MLP neurons of a small language model. Each row is named by its layer, matrix (down: output weights) and neuron, and shows model dimensions 0-255. Each number is 500 + 40 x the weight over its row's rms, rounded and kept within 0 to 999. Numbers have three digits each.
Before each neuron's rows, "raises" lists the tokens whose logits its output raises most directly, leaving later layers aside.

raises: " they", " it", " there", " she", " he"
L7.down263:443536513501462486431530493527458480498505509552532539465430548492535486517491533525471531445480531554498598517477423441606574503571513499504462492547519434469444430444534531554480527510476483567503483501484407522485458507478502515490513519481540477516573566491535524496532534486532440440523457535542561560457474606515468497577514506589559488458470512495496585465534429489484493518491528509504486515496509489459495547532526470529524448569509431487390460469530536451455480512385467505512511447471494442471468414489482503511525466503481525484455496503464548492497484533559469549481592483466487550500523548550506526527516474462548480475486493501527480525518457473560459517526506509526482543457481600436439476489523453501443486527453508500509621503542523533420529476512433

raises: ").\n", ");", ").\n\n", ").", ")\n"
L6.down780:496562527559485488502521500484485512483519490483536468499540458561474532439557464534500517583514539479480465477576477377508479511493465497479491499504487537520463516466529535451537501521488492450487504497470411599533519604498500513465536482489500549447508511499494523526461464426583530564457404542422491566511516454457506480467462498433535525539529503538425534455579458413467483518479459472465486512540545503523524497506436551449549470507509546498545461482448520467474486491463464600538504517453432494423543438484499535520571486437481442507525468540512542482506469532468474434508362512522430485527507536501527467529577522540503429569543448542492486538517484433490546523451454489450505544513479489531499476470607511536510551524518462476488536539491520481520566555514521

raises: "e", "es", "ity", "ca", "y"
L8.down650:487534479493504519477484444527461530523447492533529498523532480529501482513450526486541498511426451533484499468488497492478438458424518452477580489542476476536490493537573553495478453447503492495414540451577509458496449499523557589490547554521537508456480463498576543507544490512460518517557386396470462511479544478470507509499439514453503516527495547478540451513495524527482549585484481459576426461484525464472503523539538532497467511549493523436461449518513531489534469541456399555514573458475507522496550449549527467545517510516554470557519574518519470438451492476613471494429509452472470543447554457507505492437496463521475501465452484528479531520474448481500547516564557441478434389437547495535461504424545536475518552585507507515511502586503525524533527517516555

raises: "===", " However", " they", "====", " it"
L6.down989:433520507574468470456506495446405532578499563470536480513450558446530453449482488543503480418441560571554530518512444482569550515572498499450478511543463473483463533481471548540503500492538533520537438476535480484510508548449495533506505500534568493525521573499558504434593543441549457512544474565552474555537425537524497488496488470531516504483491515498494565475492472490534541506500516522523461523538516476474530522462493491496530516576511415510393520510527527493490466538478468442525499421477473485534489390528511494505553439517480524451467463402496559519492457530527443557493427526485478449476472561543530551562509489418571548473515507471507440474471483422556457459471497439450558528485463579470496494494527464499502474462500553437518594508530495478446484526542483

raises: "ed", "ings", "ched", "mad", "ing"
L9.down284:512599490557534472519486517486509429533496455568458533495468512472483501523511543565468493502556472499542455540451561472451462437435534520461509556530438484473476475623504542496473504515495449533563452516515450511555493538532526539538467415485430532572471454498553540497484489487525498497510514563510557481495524521496477489440529478524504537455510499540582479470447525473550515549446442569522454492411517503471433473508531451586477527497484520497565468427537477517469515488467470441480463508471442447424474531466463535523498526459485485439515516565452491523452513542543421534493490428501480500531541538481503432523470470521510529543465433484480535478455579472482496509528555581421503532528483520471515448477523592471436474470579580594465463503506481499508461520590531

raises: "ing", "or", "ed", "arily", "ant"
L9.down286:489474544482599536448546514469433517493524522514523526529400528495464448472549503485525512506445522535471560491512508505527526470442473548429538543487495469473537477505537501491519458482531468542526456525517540450500530413491471481540475546543527437500511513554476479509530436404460404450517488423532561476496505546584502504518513464524488504524583490548544456550489468509470467522505449536469456500493529506497460470583489448426531546469502468468524512537527490398497452506460522476517491536509537554489526367618489466463555542497473509499472482524539566517487501508505489532446331432545476540553524516471549441525527555431495544427513500540517496526516500508474500518456502482509510446571490519482502440504570502518521550514455531499488428540450489474484531457538559

raises: "acters", " songs", " album", " episode", " song"
L7.down715:535494521487529513450443547456500461433485476512520533429485483534522573456533433547484511560513478502454523427455494543398498489548530607561476519518502557483472562518497540460524520473467504567523443438501521502420507498511501446443530502501471583458525492526576505424515466519556445463462499495530510514487474436514518517498530502498517529483523494590478532484532435554502546522493425498516505481472467475579516550554455490460516498458434519582470475437589476473547529446502544474555528502503481519471485515419543512500494549555491552516494499492511467555416618504486471419523514498532433534464515489485444489453435464498431542502557529544480484508421487475494457501474469557547460528575455456520547495552504463534491501575501480542496450525532503400455530552530506

raises: "age", "ify", "ation", "hold", "ational"
L6.down833:579520444542500598492412484489535505522427468529525506576488507507506496510441608528514510543414400488557431538441480489534455578549589514517518528474490440542499513532534509482502559509505528447473559534501469446502514414491446583487482450508468571490488538545542440424439519483445484509460495496492519442501453500470458480472491486514504500574521574478504505489456480473442474484499578546511506563508462530457455515542525511498487463499500483515549464540512487486575559520503441435508516495511460504544538515496525515503537462505558466479485541536496549512460471432548545486564524487468448513487566464532500484565469503422478411460538425551578497486477535416527530561518528505470491460560539427570535509511441563455475486469462499544483473463511475525484439493487485

raises: " =\n\n", "\"\n", "===\n\n", " |", "==\n\n"
L3.down714:504458495560536588463467495460608478504457518513489548536519472529495475452508515524539521564537543536453467538499530455509476516569500460544517541503511424522525496443525414404498473506456471497490490558505552426501466579492497610510516539510522541508531439479521530467559427450512493520476488420468497468450514511536388502469514543478476485436498491508505482527524479402472492502541447470505516463533448474403517503560550498533548452538456550518560510540517465425591545510519538543504481556521474534552507489490496475548554416471493483499491498509429596462489445483520425484458421484504538519451573492522529494486522429531507487486526473533537514473544457519548532517448503421482539535482545448518522533588478507531473512572534443450525496485494498413498501485481463

raises: ").", ").\n\n", "\".", "\".\n\n", ".)"
L9.down786:523464471511500480498530488522501459483494473454494523481573453516533533467473452512478506510563484538540492451499530410522561438490544522432520506506553521549550485465529349470484511473425523492502477473432483480471507598552469529461526503439534526495525461519446501535565494487578541510515465529460433528467451527446494564546543503572537439521478506488511530501466430441527479537580423482562507513477500505474507534494482461517552522451503483509548480544448460527494478463535569543470494524484495531458578427557484562528532527453468459512492547515500527462456450497481519493560423482474465516518522456497522487492571587490473465501530514507524481542490517540499500449484482502424519615494481400501529451482540430561502424569548474471553432557560555550502513562485447

raises: "ired", "ist", "ires", "urd", "it"
L8.down457:568551507493509438487512523513507491516481483539484566426499496508538453445481437497512533512516534532563519437535508477511445435440498515547562448520561579458456516444458468515458493486509561514391502497469458475518521537562520552553493385467544453434517533523474538508506520467436568448507482468456511509475507440519484563509522569539451476486505521563523484469534499569480466514501528576505506455554483451531475587450483485463443491507501485452495494441491541479500563547437501530539573496509522516505568509529487579535554465455516484496499467514416480485595536421515472510517445478437557507493491532543453499494539525510544557490402477523486529605546547500567446498517440521452508455494492493474542599495478461490527506491462481434537520486436485435507507503435456

raises: "\"", " =\n\n", " |", " |\n", " |\n\n"
L3.down559:512450549459519504494499469543571525487466500502497458500528491527448518492525564440510467544468582524443482503546509491489469603502421499489425479447495449547456471492469416398395454486517501493514449575539537401493483509487533528530493461546495486488508466542496554458543409454513515550544474487481477468481504461541551475509487476503467462548509510526523463468498482475451502537462474458517523486491443557484456460548526534498559429533526548522478493512553565447544585481561467528493540496541469546537516375513468473498489470493549583527440481521478500483470529435452498406463445466603516565496513479536492516543445494530575470480509541496495550495516450557514540520482448516471602476509515471536460523539532460577534482576536472433454486480545485500496508540535520

raises: "ected", "ection", "ector", "ament", "ociation"
L9.down748:475488506487547479504451481500423475504540421515552472466485469529466511560481456500516492481454461561500526518502535486551522496503540517538429489525496452514495474443569477526459534509585440435513520556491460555539449515423513463491567425567470602563491540520517518550497422488450522491460493488519534507459527508438513505487556456501468428556554449485485487569511557475432500525479547541431474544483591443573477513552519464534547489528534456564510485519474513470574521503450517490508419514529529446453513498501522494532548556491526515407541494455489419528530516479560501522435416497485485531543561392516519502508515459493478434494514512437510513548462391570456524472548472529496454533568511506499455512438584438548470514486517499466489476517490432496538499522488520

raises: "th", " Years", "%", "°", " ft"
L3.down810:491474474525546570443526538481474486513471516483426559473442453524515491530463479495508442472467557556521413521492503508600450480536504481593519499570465477489564484529516525486455479553521522491502481512496562511492505457536509537480431500408623467525454475500451465422501524510457451437470620525559530518550496496575582523543511546524537508551533520534444478464507506441523565522483545458480463512438491428529526470443503524484534484492543454486480519473505481486504511504587518496460506437506553488533545444483432502521484486486411469519474465522499445511589449466495542596515510525414518483454505507532540437508554481532477506524535495459531451462518516472468454456540494554540381503570502533469528486514477485415467509455544485460551493518477544454505515507530556